Part of a small language model's weights.
Architecture: LayerNorm before each block, learned positions, tied embeddings.
MLP neurons of a small language model. Each row is named by its layer, matrix (down: output weights) and neuron, and shows model dimensions 0-148. Each number is 500 + 40 x the weight over its row's rms, rounded and kept within 0 to 999. Numbers have three digits each.
A block is one neuron, or neurons of one layer that tend to fire together. After each block is what it responds to, as a language model described it from the Wikipedia text at the highest values.

L4.down24:525506516507520516482531528560427495481526510498513522489532453484466474520481469604460464466438459449502555475528484517568484543510486545510523486538450459508539525537501516456538494477494475578458518380466509479494568565453391550405478531492436444522499522541489506595536446513477529406493455562533489516454539468522459536524475504500517524489481407481500522596610460497522466484462514525545527469497541492471501401486459559447511444471467481489
L4.down27:508473494532528469528455487470532556480496473540461486547451515577525526524559475552440477544562459485502544515471481528471519570483484510552512465523469464539440463469555542540510441440450455485550553488486561471490486514541451467455455467540515555490565469552553484528451429495465579532502484405524488464522500477434484548494503465430516498450504445502536529441579512524499510452537473513512525491545503577516526503469464419485476474529470461427
L4.down304:423486478506492515534497489504451561500506513571527462451537533471479476412465531466485447541503430448544464516488471429494427527526534476519518441545475456587488494466552446523501433503460427476523525492537486477560529519565519481596499531469581561492474522501499516499495526530516528519491458546499573446470544595456494537447509530475472459571472544557494541618572516463473536409525489502574476416471464595556558515554531478498454530513566466514
L4.down348:532502544560494507547496455517527474545469432485535529476446485521518531488556574503562461512404490533460484471513429476535461570472496447467552482464515521544496465417462490525565536461497513523481493495471481507497503540434487461530498552531451490498576491472489532541457484542492493514539496430532491504422501438522471517462546566506492511501505522459535559493538494545498577442443564403563538527509507420485493517439491457459491494527509481504
L4.down498:535453587510507464532506516437476453456462512539522517415468517537502473533493473480549484539466504523476506527501522500571508540487525478465564512486535457501482479513516521470496501523566479492491501507493466461525511537479525458457461532436514497443451511516532584557481495548475515520425532433553519531459463513466554463530459496494474492400477494516511548542449522497523504539452534526471482522489433537455481557465475540526513489582475490504
L4.down636:515543474495544488480489567499476480521528553446549400447544569492492444488501454527518531545475480510546515482487484542518469508523503398522585398482495432540537472498536522480542461484498511579564469507515496443486537422518468515514478556519514537479420533546469435482441474488442544464542472596467529510459505528476496514536461540494442477495505571483451514514485564505522546537519492521499480511525485522517537501486519576493451527549539481516
L4.down1192:448446518541550555578461481537547493510430530563470491463432458548509517450494520567543542519496478496452448547516472540530574496470421483531520480476563413550490526442479513499525502539503496559495509516574515515525512539508492525517520485505509546503559531549527499557537488416424448570478494538535493543516500584486507494534512485508505515405556517478494552522534500445433450490520473470527522506487514512488513514521476477427516461561514507506
L4.down1778:533539438599473512467534503477569514504461445500503513450531466512499524509517522546517572523461536477568494464463459525455501519539429518494521440543509492583476445483400480470527553510510508473518517533545535551502487505497479507466409502475456483555448458540453511532495507496492534498489491480556488522505517539525471429550530458520454503514516416551568532491545476537518563463453553528572498503550448540478482473443528494452573468495451543533
Stats-table cells, mid-word pieces. Small numbers in the middle columns of pipe- or semicolon-separated football stats tables (e.g. 0, 2), plus word-internal fragments in prose like hous-ing, bro-ad-cast, hon-or.

L6.down523:535491517506482445409508441470444495464494523486434522527521487561538511475552517491406452523540494528557441493476531496527484559527553492515481459496409545514544516462550513465490473489430524490531454507556568560491490516494535524468496476508623492463540488493463529526458550491466460567486480549519463440470560538557476444493440540519533509493474491512499501481504508519424528494551486509510457492500463530444548491535473504555485587527554460490
L6.down552:560449505544559519496533526430486449511490497450461504458541550493532431565566467464521483520573510606436484491471459576543455495490532458496449496574436510476456513560443513453492539555497459457530432533503485501506535482540550435514554559544557499482513519462435513474514595539492553535512590514452468475450566523496469477505557530532530514525549524546429487485534463525447550537479487521480526485448531445504488611452432493455513522490516568517
L6.down1236:533483516509474467525513494519516535492480482474483502444526431453468474448486485455460478535552501537543498512523467456464517539543473463610557496537528501523491557485519467499568485425543444486481525473522484562552505579601535477438552507456565535420510507447509404495537521504433535476512484524566480549470509472481521592533494491507506479442481506443499492473535493501496547497485570564513480524495526532477497456470489440496486501506533511519
L6.down1360:476477527449542462511442548508471529404494481486530521470508485488464483405506447479505465503528475537472555500517560498474497523491460495492566457536443502526572448516507473494438515473519535457501544449488504533530536479527546528450510488517532431518548519507510496517488512516484473482414520519588487418473538431475507470548528571517475508534502555554535574524480462570496529496474543540469504551477435487510505473519578502477493483501512516516
Word-completing final suffixes. Final word-piece that completes a word split into several tokens, especially the adverb ending -ly (original-ly, previous-ly, vertic-ally), also -y, -e, -s (dynast-y, sever-e).

L7.down1111:489578532515539450410485508548522494481452507488495523483518459464491481493478521557511474522523519533415466474440462539452531448499471496481490464558477510572514491535524502504493529423533533466493514407532484559479471564466517517481539501500599499488496479489502535487465425531518533523521521509489502564469462585452488487527580427515562531481478487502505541442488557534574499524487475489446485519585518466467454495464517472496496517575507493519
L7.down1720:531486478513501520572482536510495509425460481480502577494499439516542426493447553471541498433550453512602501454456535494538417477482503480469491487447480551511520495604516461501512502529449531498485522572444517508565509512567446526509585488494524470450534541485508475503535425558516527513533490559458521476502544504491484573559637423518502492480493554567501500502486457460526544461452500481503518472543551455455543483498499585511516519471478491494
Prefix "ex" word starts. The word-initial piece "ex" (also "Ex") in words split into pieces, e.g. explain, expand, experience, exchange; weaker on "-ly", "On", "duc".

L4.down252:523516534485504537535498502469432539420522497472510504542521462506545493398426469469520476498524470469523493472478508498459500469481478452551524513440461515475551513520441511513465531449549490582461508503573471580477507523525530508428504503594531489446464555489504456518471506482472498572479483504503586526472505525604544557524442453471485443466423529518451468485463441492509506536491502588408462551534528456390556474458454506491505464475502502529
L4.down1126:436448487496498470525543572452497540520531468524429423530461451482476483482493510519483513466414524481465490493502543414501539489527515438458565473479464474593448519484539533512495487516515482571504466513597472498455461495481487453537474578499516454469462437484438473427507522520479526436492469478492470493553530555490471453479454540452501523504506526486489473498547459483536561532483575428521498535498481426539484494550444568596488510548431443478
L4.down1156:504541475509524438579479483473523456560507492497518466591510524523533512606506512467506513498635533496435482435470488514530492458515544464553435475501532553481483515482463494434566591480455556536436504524537548493511496519488561463441521468483489512498507437423518583567484494449462515535394513514509478499520488455529539543554427519476479540568495478503464519499559592534473549487450605483542457554497526536485502457442464522457524508530519450443
L4.down1266:531474492500473545503461507465547508513505599520516462530480471512487485481495467496567527497500462477448446488564463527518490443547548455507532543509495548538464443499524475487414606487492493590581567505533498574550464544447502473495533518472452521474511554469551470532488512488510489540473441547464446460466515560513484456461453432498415456469515581492431479512393494523433587449450535506510466527517519505527530489545514528442498520522476550506
L4.down1291:455501489525498528507526470472592503532507503488455487590498585502481483512418475554450568494498503405488455506539428405580464441450460484502557437454531496528503453435493582482526506459425560483464464488450550426535475533477440531541525521534457508510477534515510427502465496515468543478442477548495499555515465489406503558530483479464558557522515522493521547544539489556492470462486571459500499600535415506454472518574527466586417453485558480518
L4.down1597:524532500511493466488483504481490472487480537488539484517479504511477528476499509461494490504687504530509504499540473484451556489535514514464365471499505512510533463468481476520541544509487553505499537492535507480454464458515535574492517519476507565487512508480496498561504489479505457512500510525521537516530485481479511513496522488495529461518494510487486482495496512494533505464518514471527479479395557517447476489511465535511529509522442506475
L4.down1774:475453395502514550483490589510516498539496587461485558518487507544466477550458498490420477507458510489467491528446451476551503473470455533545509434474514518627496525446524511519505485521514599476460530461499526462536480545465445540547515470516499510426518503521554470496513482464447453516547475565474457509478474569463445495433485551527467581497496493456557461497475488511513562538479427482506518521496492532559596516456533482534515527483534494479
L4.down1791:548562457531488534536508437442522519473450493553560545495487521548485496517479466532560533509545506561560436426533511502536474441576530487573453537419490567490485525488491511552463579527500548431559483520528534491482488507527519455550493545483453519521489411458480497486436458456522476512498453466498492595483514482541499504587545520483396519536516458472510483486571551406407498541503523525509476524515522484478542481515489550437523455443508520541
Word-final suffix pieces. Short final pieces completing a word split into subword tokens, mostly the adverb ending -ly (apparently, simply, rapidly) and final -s (grows, Apps, times), also mid-word pieces like emp-lo-yees and Tit-le.

L7.down1117:533516503574560507473491455479459577477479466510517549510541480490516428501431481504500536462476466460539550452515543576428474511509539502504475477438481476526530518550459465484513454501448584484458485453515509489545479554496485441445533530502455501584561493483501530547479488544465476535388594431503476465467470507459516561533480566502489493448435409444543487541481553435435515461500548446571516517553500519492478471525477509464510505573450450515
L7.down1612:545514448500569505490535460552509536512489514520535509595557462539487506475456461486493502473540522525479511468441526510569450444480568483513447551529557501477545500505437495473475529418464409526559473486515501556515463557565535520444486468493492425534540484522466607450432532454493491545541513499518477477491500474440454507430465447533522594440506493513540456556507545481464424484496499548487497446559476543496456541502542479516604511498627548466
Table-cell leading digits. Mainly the first digit of a number opening a table cell after | or ; in climate, election and sports-stats tables (7.7, 3.2, 308), plus word-final pieces (practical-ly, comp-ly) and "be" after "to".